config.yaml
positions: "learned"
z_loss: 1e-05
max_steps: 6096
MLP neurons of a small language model. Each row is named by its layer, matrix (down: output weights) and neuron, and shows model dimensions 128-255. Each number is 128 + 24 x the weight over its row's rms, rounded and kept within 0 to 255. Numbers have three digits each. A neuron's up and down rows have the sign that makes its largest values positive.
A block is one neuron, or neurons of one layer that tend to fire together. After each block is what it responds to, as a language model described it from the Wikipedia text at the highest values.

L12.down110:119169140119129151129104162126142142127106145140078098101121110160092142152058145108135079181092161168083138135138129110148165136103097142093119137097110103109118118094093103084135116146132173169122097139150124145122104134146140135102131150131165120092155110121118121129125137105136088140125146100147154126113116116129117113151175086118149114127139135123122131130139145177150123108109
L12.down170:139121095152148152123101160148153105112159120106094160107152123123120136112134111150108144090145145159119095132131099168094117163139120137160121153126106133128048164135081108144159132127132150135118096150075147100146123117109138110129167128124152167148083131128126112166112143141119147112125119134149104115129142134146169123105101064148119165136149156109084129129076164126146131116117
L12.down211:116131140136120108101129127092100145067155122138118139122110103110081125113092170128129125134129109126135128124133119107145122136129133173114132133117144112104152136104100104125125116160115116127149124127123086109105134111144137134143146124153156131095129084126069139173115176111166126105115111092138116110119146053133102117080158156133125127182105145153155159135116111164149122141148
L12.down416:125143141126173096150152165150099109128109149134126156078084109154112166115199103135126110160121143076125135123125116125147150107147160189157145120132163085148086104097131153114157131129128095161151130165105112088094118096121128109131129139079123139119147131125110095135096113159128121144107132159147124163120110124096093112150143124119120179118099153120157104103140120093143165159159
L12.down489:125163155166171101116129122121105132133111145136143093134098149149130156110121114124118149162147144170084152191146158099103154132144157113114073136088175123171103112130130118122115144107107117152147130099142139143126128078143137120139147077111118078117120091103136071118128151104120146107124111083144100142105135102136109162150124126146145177136159138109120136124123129104062086114129
L12.down536:171139132103116123092105144119141129152137141136132130159112129164147125142148108117119123111099091119118078128122131089110080135094128141140135115132139127097130127144140160087170112053103122130126164129116162119134118096117081114158142119084167140158152104151137109152132120130098156151161109093116146106137163172105114108146133204080098116085136101122153097143142100125076102166154
L12.down580:160143098145117103128150129116137121126118124117121098104160150120138121148115145120111124173133116095146134097149134108124154125128183122176113151156166105123164134157152149146118161138166118171083111138121125135136148160118115130096102100092114128130173134162117117120111110119117103074183145176128111128130115118095153124122127145103138159099124165131094148126136125129124120122139
L12.down601:123159158114163131113151054134076127166107106102107156116087133132120084120107121133130123144138142097118122105178120099162117074133144099147141133132154104100148152141155157145109116124121118143126148109119148132116108134131118102132066127128120113117153076181104111123135151117156137101133168142097128090120089130117114136125122124133157136134148150086075117138136115133115137108135
Responds to: Fires on the space after a month name, or on in, commas, dashes, where a date or year comes next, e.g. "On March 2", "born in 1987".

L12.down12:135114140127122172124137147161129116112142161100143157111152157132097142151158118110100167153127113121133112139122158107116109165145118165120184103140110135178134154109133117134113118132109126141117146113164113088152129127145137144110086143175121133156113108102156083122162086150127136067121117106140125136101110117127085143130089182107150117133155134098113112100142100132102131153162
L12.down100:113113124074146139136104123122101186127129153134093086126128120143110120104124127125115109123163140102110167199122111117116187114123117124112112155141089100166129146114123165098143107140114148165112108157156133134104078144120152162151127127142096114093082126130109152129167123157173149173130143091108115114126117168111103148113129116183110136115124151126118116114146136092114141126134
L12.down193:130127166138156069138100142154170126175130159140119091088073120091126089107138130112142116164133119086113109120134127137140116144127112099124172066103125149175136110132173076149111126193084123126124128130127133146110116152153136120127093129144106115111144114106106150117132128068154127114092081143143146133068130104109132142112149106121125122093149137139158110100155086111164139112152
L12.down353:106076123121098133133110111166127113181153112111130123144093121109118149097127112133107114125164121147141116098126123066113118150131158096201140137144119102136108110094151139133122129133093100144119124110147135123159167115139145104142114135077115131134116097137122094153135096142105130146162192072076079158131173126161116133125116153130144104097116146084180106156099111143107143137122
L12.down475:163138123151119113103129113164148108110129112147115155148070093103145131143105143114098122147147138109180148114111137186128135154155136134135156123140129169089138169127116114143110139119117113103159113108153130103135139076141095142124140120130118108117109127098118152129126140133163153112139119152141156108141146091109123100130125105143079134117134194164134163149115074140161150100147
L12.down500:161154133125125129132141123182151158127103100122140097115119104155113134131118141149127151101151091146123106089129139121109144179120151118127117126126153170104165150130166142159142151127114101142188136110125095102115113088139131153103061131140127145144095123123123102098149125162123133060119109095114086118173121181103159105144164135131121163078141110149125126107114120088094132161118
L12.down597:148145122143137126166123131131143147187126111102129143089147140126132103150109129137126133144151125159199129097145100107154153144134120107125137145101143133122147116151202122081143137112094142126169111121106154128144146115167133150142136138101150123133104151105109123119122181141086138126142119098075130117123117134129099109129120135119169142122139072109122146151138118140089120127116
L12.down656:134112131134114169150112161132141092160149130120180106203124102149103159120103110168140125151126194140131150154159106124125168111159074124124174184135142177112109155137146108163129135109116125132095087117152115124091128117123106130159095147134098166142131142130151116129148123156119131119102142101144093120162100097112114134131137128138157139166150142117080151110135092169125140149149
Responds to: First piece of a word broken into several tokens, mostly Ch-/ch- (Charles, Churches, changes), also It(alian), us(ed), bu(ilding), serv(ed).

L4.down479:087130132136157154093128188162102149141096140142113145125132157147082113125120108111161112131150162100136136128158146121135101088123162121128127098141129094096163129102152133119077107146139123159116081126120173091128144135106083099133144166120098117128143144145099130143121125129109131169116129122127162163133075166090148171101126130116081141110088145112211147143112093146112082127139
Responds to: Word-piece fragments like az, iz and ot inside longer words and names (Nazi, Palazzo, organization, Votes), plus short pieces like are, us, en that begin longer words (areas, use, enjoyed).

L4.down461:200099111102110138154141205152145119174147141097112153078137133117107114165099139112120152134102106096132118125141116109126128098166128117115124131155124110138133118133130130130113115129094102156103091103142100177147106113092129114130098109115155134129107156145148107126146178159119095118100127136096148146161116129155158111110162123127122111154116137128146137144148161131090149149132
Responds to: Mostly that after reporting verbs (noted that, declared that); also commas after opening years (In 1910,), the after was/is, and while.

L8.down73:137125128141134107141127139152152146127209144075196106113104137159112141062107129116113115129106145164129115157095136149101103092113090149120112125128140140095174113076111122158119139155130132159096139141129131142136140137142134135142131122114127137109113112127147092136120132130119115164131116055090169137148090166113107103151139111113107091152142122114069153107085116126128106098080
L8.down276:117116130141150150162088153131101108160126131142120132108081133112141105125091105142152129103104122066189110111117115108133153126079113130094141152149149142163116100143115085129149102093145150136099127129109145139118122138087140110109131150131109098120152145114105140111136152136089138134102113123097191118091132138169135107091123156166107167133143144146101134148154103147112149137101
L8.down329:110155110075093127070142128141118136141145144133142137141127109129141151172128135138143156088141148142120137130109090111135114158143101144158172104126132157148140151136121162155154116102142128160157145124132137143155098159119179107083145154160146181114111140107142134118123130122140109132131150128159148123114089111132202134143128158106158134138113139132126138179116152098139170131117
L8.down375:151102100116124136081138089116159070136138134149145140123108089104103159114117137112116137108091125101091159146140135099124076149133145106128112082149119098145105144109156070158076104132135147126109094127151142138111106075091143141162134154107136110138139084133114162147135116142158108080133081128126083129132131145132115152129137111158145101160059115141146124145116150092099132087171
L8.down456:112085129097126140144137133127085140117135127144109059151075135117163148124143105101127147154136121116104113092084130102122156145095112105127103142108137149097089123122150108172116131114132139121122108129143121108086110069178128135126112106117112181106132141124108135122149117128142141078167112122132097156161107125150155118082133121121150106146124108153143142145135155100114151076143
L8.down478:149130113143145120134107118157090112138117163172150101132127138126123101170153133120139095132119126148116118146136129138107127134145131142137141130146166105143143121139116118126143127130089109140142128155095153126164158161124161124136160100134046115119165105125096077114124172178133136204092128086137087152140145093129116109153119132120124152129151137135123098133142115098115132115090
L8.down608:105135104071190126159112147161138154141131121106096116152073132133108129140148148153131114116114111114109072129095098170111167136105107110113153122143150128136106117136104084127104092133152140126160140105135124103089115137122094114100092087094147113127119117134148122125155149143127131157143120108078129089108127149078130091095146120109119069135134124130146146112148131176116173100098
L8.down637:113112118117108121094130082118162134067120130142092145160129120129111133116130128119146127120154104126133134154168150107111114138125094134130107131114142114128085093128129148126124116133154128145155151121133133150150093107144091120102137089122149145153159120167094123166146171102144086132193125132145140126127180133115112131138126120131132107173094101107134180117163108082105149103100
Responds to: Closing suffix pieces, mostly plural -s/-es, on nouns like minutes, months, rounds, seconds; also agent -er and the space after month names in dates.

L12.down19:090092198098173146139097096104114165128118085091121159083157158099112076150106135126140144162139146154135115098146105103152117111143114070147149149132099124082118125131125191121146113145140130132122084163137174132127112124130167139108149152135133124126128152171154136109156136119131125134118162109107073151154122155108123106111137129112083139154121145118106176150120105112160072122156
L12.down176:145112118106129149150122145114106174098142111099146088121136107120130121127114147177142144090152160140135148159117173131087149145129100147158188127146076098169138095090106126132150137085139123131132181118164115139171094116146161166134131151128162082116074158107135079112139117126143138116149119066123145091105122108130115125110109113124143127106166177131151159118120101116157103144130
L12.down284:142154151106120121124152151125127136139158101109106145095147144150178085150143116115115164134135150109041125090092129111132129116136106094134138158158109173142147140108133110166113113092128133102154108094152152114143120136147120163159161101134097132111167141137097131154128150182126109101120145081075110139130103180102140137101109147149165163125122114144130139135126142096121146135131
L12.down330:168128111125157141134097159117140154159145084144127090093122179134137102139164125116108168165115155092138116115129143173112146148097156107126119155097133127137136127114088156140155109110108145099136158139101143140123137119081145088137128143122092143103177105112128148117143094121118161171120104079113142145175112113162073103107110131145066111186122166113102156128163132112174099161119
L12.down370:132128112117146154170112094101128127141121122100156148176129139125077137172117126111118156152140118110133109102119122134127146124136100117169140144158152114170138113148157169140172115153113111103092152082122094151113100110124104144137101104125082123135147100112156131117111089129138110171104109074118128162130154107139071116095142109140117147123156167196094110129107089111142124153101
L12.down371:176054133136141104082134134105104132144112164101092174154103157121087131159120138166105110105133076144156124171141135154155132123104105148090142145146073132134101114091102104113109155153108120088127166135108172120158168147149162094145136108119088136143115102161127102172124109115141121115124126065152103120096140121137139113143125150126144167119119130121156106114133095122130084090159
L12.down383:128143122162175141121124142145135110111153150108126161173168193101119142125128165116158143133102118172109142140121119133146156171136108097109161149107119145132106132105126141086140129076165134165127145156096192148115152096096131125076134094136134130097165101128104087103114111134151121114059123080103117108121102128135141136101176081131134145130128107138130111130137101090101133126158
L12.down558:134103104166132154104189167131097127115111142072139139128125119138118134104081159097136128138134144150100131114157144105082166095128135084143164154092123159107110124092104140148149129147110123131142125137119113148139125111131138161131120085112143117120128141155130126118137094084088094095124127079135116097075124095177077133142128090119116140128143126117132111121122092124139095104176
Responds to: Word-piece endings that complete a given name before a surname, e.g. Adri-an, Natal-ie, Kathar-ine, in lists, tables and credits.

L8.down46:111093181125157123113141136132107163094118160124123150124115116086099179141151133140139104100114145115144139129096113156132113134162144129146138088114154118127111148142107118110108145168096157069108109119097075116086122142103145119121134140140111156114144132106120158172145127092115111094134106078062127115116087113128132147142098138103176114118071160127135107150114131133103143120141
L8.down126:133131152121140102134125115128106090143111102123114098155152120127140123111113174096126127145161098164123081147041149131129132124143158133116088160155141143149144120105090160099131131132118135138161156184123127088126094119145111130130137167088071119117133163125140116152118133152184108145128160123119090132175146097151101154135108150100111124096129138151158166134141132090130129145165
L8.down131:097126144094143123100135139186132155079080123138086110101153166111116141112141119138107108136091100111153129129129117120138114154143102144086118117113115121166125141110115097143137151137132143151161143168095101104090163086114139156140080148117107120161094141152115111140142083149092119128073148112118143121112104125136114157127187130116103107129126117105165143071112099130108111129158
L8.down235:132110122093106108134129136150104129099143127121138119135159094132103159167128176126110061092146105138103159167127136111091127162108129142108106145124154099118173156133140152074130080122122135155123088129100176128092132158107175141078147131094091147123139111141149122123108112153119152152152167128170142112112078169106138169132149107156136117137116154106066138100108137139205163128095
L8.down414:120109110153118120134118121162130143108162142140097144125114152125092158099171129135128128122140112087142133097126136146135125137135165118121120140126123123141105129114141111041140134111146164126119114129134151093084145178103140095132119113117108129114119143145115134130089103134160146124128147090124162149091089116094106135138082162136162107106089131134141143101128132144141151125136
L8.down433:122119132119119145078099088108134151125133144109132128128144127106093170123095105153120137154168126126102142122091119100105124140176126130134103168168131129122124147104139119113123141092125067116138163149153150094114147147111127119101115123111140108127115113160084120091164144106158071110145107075106137166116139135153109138172093120104150148112081133171127158081127113136121147143174
L8.down480:139129135159152147090154118101132097141105097117166129140135162169141116103123095125128149140114126090062114144124144134088096114145118099130112154151129119125162161114159079114105146139123134130152149158112082085132115139114124134123110139151088136131164161143126115062125144078146146121127091091132125141152138100098110129128119142118120134133142127125135147111146062129119136102179
L8.down624:116114128128114123098142092113142120163149109122160115139144110123129101159109127139135144133129152138116134127130130118112137105111138120148153082148129148116117093158120189142170146129079123094143137125088137122090148102092141161119121167143126126162133126078079104086107114109124122119141110157122118137114100129112141147104159184163141108107120144117109129111095110122122169136172
Responds to: Short stem fragments inside a word that still needs a suffix, especially "us" in used/usually/using, plus "ut" (Revolution, Debut) and "ers" (reversed, verse).

L12.down6:120130125149126122085139129108110126166138138146191167099129117151133133104113139150163109130109163100125139075112113136130144094081109136101133147105118081156108123145169070143123087092114102121122138128121108138136105106141154131136094114143113106143140147150130161155113170095108079081115143111110150094172147142149107114171160096139158181110149105149101113132108130162150130117137
L12.down28:131176131123103139121126140138147111131141104131094095185120133148100096142122130134149133117135157071123100133088163105141130158094127102119130114144130119149154137102119158122102075131129106085151116101097110119162124145101146145097088093143140118144148127072111154145165131120120093122133088126127136104109133126136126139152101141175140191147151111137096179184104116123150109135131
L12.down104:087108118140142159156128177104136138115125173165130133116131112119130088156144127124143119093087135110114158139128140117070119145119124142153125127135194091125169086130122180173124133152171119158101136151130110132147094101154153150162104168134126120106130104138158148111116094166134125144091101118137126151209131113101166135118129146109115139099132075088161094137173133141134159106113
L12.down190:113123161086136127210098131127097135128124164105159163182118133145115129154129089119141133153140087157118140105097119109100133094150119137118133136162092114082132145095153128122151135127130137105119140138115127129095121103103127117138132126128190160161131128143100135118117109133100140080095105128118153161165142138159113087175099113122109118158060109107109148146167103122133148120109
L12.down240:093072130129134138107127142087151109110141132106127125117131077094116132159138112123101194087103145106116138110088133110139116132123130116111133128130083126096129062133146150098127123106112085099111161132145121114156167138113116107139112106157113126138127124148124142139125151109088125145101155111151137140145132105153120088138132146149114106096107161069089075145171136122156106179117
L12.down486:121124138123134123170108134172117119117093157126128127113118177155158124133137151096134158121135105082125164060120125114132115111110119121166159146093090100126112112117134145138131175102105094093069083148105114140123123118123156142135131139095089132130129160179121087121132120141119148117113108150163126135103118135106150120156101134098121122083127082090150124122174160153088091144120
L12.down538:124112131144155118097153074162127139111087110151156146103150142119124145128122100107126147112120170107156097113139140124106156150134112127103074130150162093129126135118119142112112184158099139097182122125133122128179158153115147104148156141141110158136150149120128150081080105180141099159088149124186081143127153140137097098086112099115165130135111166145098128159084167105102142143115
L12.down566:132133113147134075129116154146154150146117144152119116124151131157117138136047103145093154164114101133119099125144166150146113098133142188163109133127143156132145086136129130099138119134138106095099136129105103116186146098135125105110158101077108111122158140135118116169127130111130144176114130079136129090113155146125170111157123154115138097144150115164102124113139167128101193137110
Responds to: Middle subword pieces of words split oddly, above all re in St-re-et (street names), plus ab in Elizabeth, ar in Maharashtra, and she.

L4.down444:108140082153093150115121076115114146141091116111106124118120135131151162105104158118117164121139135111170155100130118117138121145152131112140142144123132134110156085061132151132112150131147117090147147076119135133112141158116118156145135093120131143114107134131142140130157119121179113143186135143133091143135092147104124144118149105114140130116143141129135107123140157143128163132132
Responds to: Closing subword piece that completes a common word split into fragments, especially ever-y (every, everyone), ear-ly, sever-al, eit-her, prev-ious.

L4.down16:136154151083120146112078160171122119113140123156127137086162113088056146136151134090121125151127175104133152126116116114124134088135147127132131114149140116143150178132102156119121117131110119108116144156107130118135161133128179147128154121134130079117139131157135117133107111125159128144161139112122132132159113100187155104133112137150137155101124070108145115120139116065091122177149
Responds to: The standalone s token, mostly plural endings (units, discs, Honours) or Mrs/Ms, also s split mid-word (Phys-ics, in-spire, brow-ser).

L4.down17:118171138147115143139123123100137158157091124128142125112137177122093121142108162128112118141125135127123133129141135141099134103130151161089149140146136107133166098123113179100132141091090145101153133077112136126094205094095134187144135123137094124103132128138145099127135136098116106107127103130122155144104120137170164106116128125098178097128125154126158125116135078095099116158129
Responds to: Word-piece endings or middles inside multi-token proper names, often foreign, such as Yug-os-lavia, Mar-ia, Panathinaik-os, Krakó-w, Illino-is.

L8.down62:102108067136074113166170120111174145136145143176113127110098169082119085117112096158136147110135140096109108132142123110102116084131141128118152117144088152137151100148165105122131134119161143088144133129089140138144133122126131119139102128152118147163146165118154127145125132133122133150118115203175159163148116120129201122126094091113100134110128119149143138118086163196123163142143
L8.down98:116153132119128124141103135105128148110148123152109130089097106130149136141132119145131113122124125126144133158191128128123147129113126156115074144136086137141131154126123105100103102148105112112127115114111118106107116117142127148160094110128153154115125128070064148177102121087109128060124114105152147133106142146116137124124141180152153142098118131165107126148151176185139110154131
L8.down99:141124123139142127133152098122133145144108143118148146093115130128090117126123117113103135103126150150111112151130157143119117120102119093136122142108124116140127120141147132146129114159126135117104165163091107131111143173134062112104158127077125110156182136136139131116171080151133104090109114100148180117104146157114150165137110107103166143097145122122087127113114144108143104125140
L8.down119:124145144139182112103150182161131123094106135154130137135092151128132147135127127156134130140156109082090152191106107151143156136104088125129135118116123116132170118125120121127122089114131104156097121176163111136088086149119139122116134138098135118156093119100130165093082136127115137103125143117129144114124143113143128127104167115129125113124142114113141117080118129125152147159138
L8.down121:166146093111117106125116090133121126150147109125123113114101118169109159097139127145105118092127125117129127127116130145132157106108134107154103121133088147138123117118083093134122145103153138140194124098083106141111091123105178198121099152132129127162097161152156174114114121117148130144083117129111124154142153108116107151139123089163117160148138143133142164153139112159088135140092
L8.down455:160131099100150117126105150155118161121130123121169139113125113110116147134153120110144087118125102156151118094107104179106133139154123141118154160142090108148169155121114063125120135139117145136141110125157136109130102140148153134125132114109129131087092123150139131166116094149098120128099139048151153150068119160103153132170118127057117094115150141158168123124126116106091105136168
L8.down560:175079136104132146161104148074103180116144152135152103123150183184152121135134131160159113145135130125122113123140130120129174111149099116129151067112129113118142104119134124136142100165134088147100155106112129148117148091140125123113150104114099107141147101135110145140124092119158100180100126078101159090061122156159111132126131087125101156148135143148169140134128162154135158096153
L8.down649:162130133095135147112122100117154107116109134093095103144129126096164132114093127119138143129136120122172136130132090154100098103130130110140112130156138101167085136108130103110144134129118110115114146142117119106096112145111147106108137096165175111133125162113159110155159148118156154178113097118153131133091109147132146142124145087091111186137167089108143139125068123109084109145128
Responds to: Second word-piece of discourse connectives split by the tokenizer, chiefly "ow" in However/how, also Because, though, while; weaker in There, crew, twice.

L8.down159:127154169146174139102134151153122113155133174116122154106151155136101114103123124121139127168093093152134137113116151129086101112138141117110124092157133128146126117147143096110134110144076102118138137165145136124115152163186136112169148137117117145129133118072119111119120120138138141092074140129114115094124107129132106156151128124104148181156140131169120155155121121116169111134140
L8.down327:117141097140151153146165126152124150132147108144119092120145141115122122105157165135107094103134119115117138096105129149092130134158152114100147124174128119120150199115143138119133118129131132130137126133115156170124118125117168137137126146135138093126085169128166135103136122154141112169101139118092092147129156163154144113090079131101108101117120096147100122134099166156149132156102
L8.down487:150159121129118139095115118122080116134165118105182141117093141158160097094133125196126117166098171116110120142113091140110153120136137163147151164124128126107110115102110163100103125162129145124088124140118126125151142174155152133093153104135149102102127136127125132146112110140131105104126148119137128150100153142119158110107110089149115116100166158140120140092128125142154157151139
L8.down593:145164133138163162169113146147108143118110139150128152114070141133112125164124116124128115117116178112162105110111140150177129150139130103114140139145096115133099077154128150109108085139102153148138119100102162170148133121128121119135107090124120143101119179122090123130119053114086131107126130122143162101153110172129128111119112165106119142118113157123160154144131130135118118120135
L8.down602:113128146142149168071097136173158148089131167129120103153100120130128120110137129129098145123137094122182143100121101105145169137145105115120127118138138080110130119108127170149121151125098153144120146145095104132150139126120138126136067143119179106115087151158124106140084150174127124123132103122103153143110087100133104171133131085149183070107113159146112118112123108144150123122123
L8.down604:140139110145079122104087151093143109133138120118125099125152154110093127095111072099084119132178115117157113142150083129095116156106130115126156099143099106124128090109155135094092131160138156157116139165124118154147204107145114104097157160139119105103112124108132107113121158147093091137078104091123081141131164120146156132159105122051105139132151146134127132091123103118148099112083
L8.down621:186154140150133152137118115145130141136148163147125173102094125170137146076146084156091133116118137099145115079127152109136116142101072159132124119134128134166062128131102111125120122122120135119144159118171114146148114106109122145104134149084111122157111109170157115178155129108111130106127123149112126153079162073141094149115123099118087081171130079124097106140153078101079131128122
L8.down672:156124112116114116132130153126126089106169176162122120078110103109148122139157111137111115142159123144145125160082106137118091115122085104148115117106063146103149079112144129145148102154168095153103125074117116130129140131137115102149128179167149113118141154139084108179141178180130148112124125107136112111139134137168130163206112101135160140113133107079126170127119130074159115149120
Responds to: Final word pieces of quantifying determiners before a noun (cert-ain, var-ious, m-any, sever-al, an-y), also other, again(st), and name pieces (Alex-and-ra, U-FC).

L8.down11:121143168120148128102118090162153119158164126104117136152156129089138147092176098119155124114125175137124122142158109121129102083095133128148108123165107111118141114121110158154097115143162082120130067131112112123120148143140170124135151119119172107102120124123100120143129118133109125065122147118115130104142125172056148155147141124125140092147085118103100111111129128081132117151120
L8.down16:066147107144152114136132148135120151122094115131105122169082141166098155128101128101112110127145135153110124066146145120126154115175097156096141108161143117121141166097127145130184128124096142118115179133126188142141119144173156142105097105166114127092163138160114118156124151159089126119124136030133133160090091096113116151127172154129163115110120133137112134095111117140118143170145
L8.down117:108089133126148131174142088134157145144139146096121082178149143124115101113161124122141118111158096116155122162122136111144134139127152130134114103165127122114141142117160128104126135142139122155110151098131106114119105191113169143126144111120160149130120146084164115156093147126132128144140085124151105088132180096157160109141086166151095110125167138111114093140139150134109124122116
L8.down244:129151109104146114111102147095148107133063111108154167137156102137143156151114148113146177154106154124140103161132093144153111147138102141173120130150147110112124128158147098149119085132116119134128175104177134114146122128110104120122122132130168225107170081129130125158121123105092084127134100125127145131136126151123134130165086111136111123110113132178119121130106154110105132111150
L8.down292:177136126141143145105097094096128133101130176161157123178134108166097132131106155116166105097107138132133105123162097122139150167128153129153126127120120120131122132115111133119103110121085151109147159147094117116112142094155136147123139112185121110132175121157141115155129113145135100128128086099108110092082057111151110141132088132096191167061117134150133152095119107148158109159147
L8.down299:120127114138143143132168100107128150130102116113099158143157090146142189164115132075143145088117148128132115156123154108130093113149098137137154122168107132130134135128125137142106136147074102130130180149164162135131133152121133148120128130154111154078171126123127137102128155128093096069170114106148116140105129091083125167124116147102181143090154117169113144114093126136108117146165
L8.down339:163122141135142146122092105085134149142088073160141126143114121117133132106116137094124104120147153119171121093129150152122123210132090130134129118136129110146111119129105125121150129146133151094111136106127155134121111096135123148137107095126153139127167167160138123192121076109103108139130125039122120134113129123116146149128153099122126139100104168109144106127137110118087096133102
L8.down636:105095117123132103086135114116153126120137153140140142149128180130114133125155125082104128088137159110126180155129113167146126123135102131120133131126109106121124145148101124142073171142103098150118148117127130110127097108117162145140106146164152130083137136118152140146131171140134103071118124122157120127096110072140121138147119139151159106162130138134128120117124127106115125073149
Responds to: Final word pieces completing multi-token US state, country and city names, e.g. Massachusetts, Connecticut, New York; weaker on first-name endings like Ralph.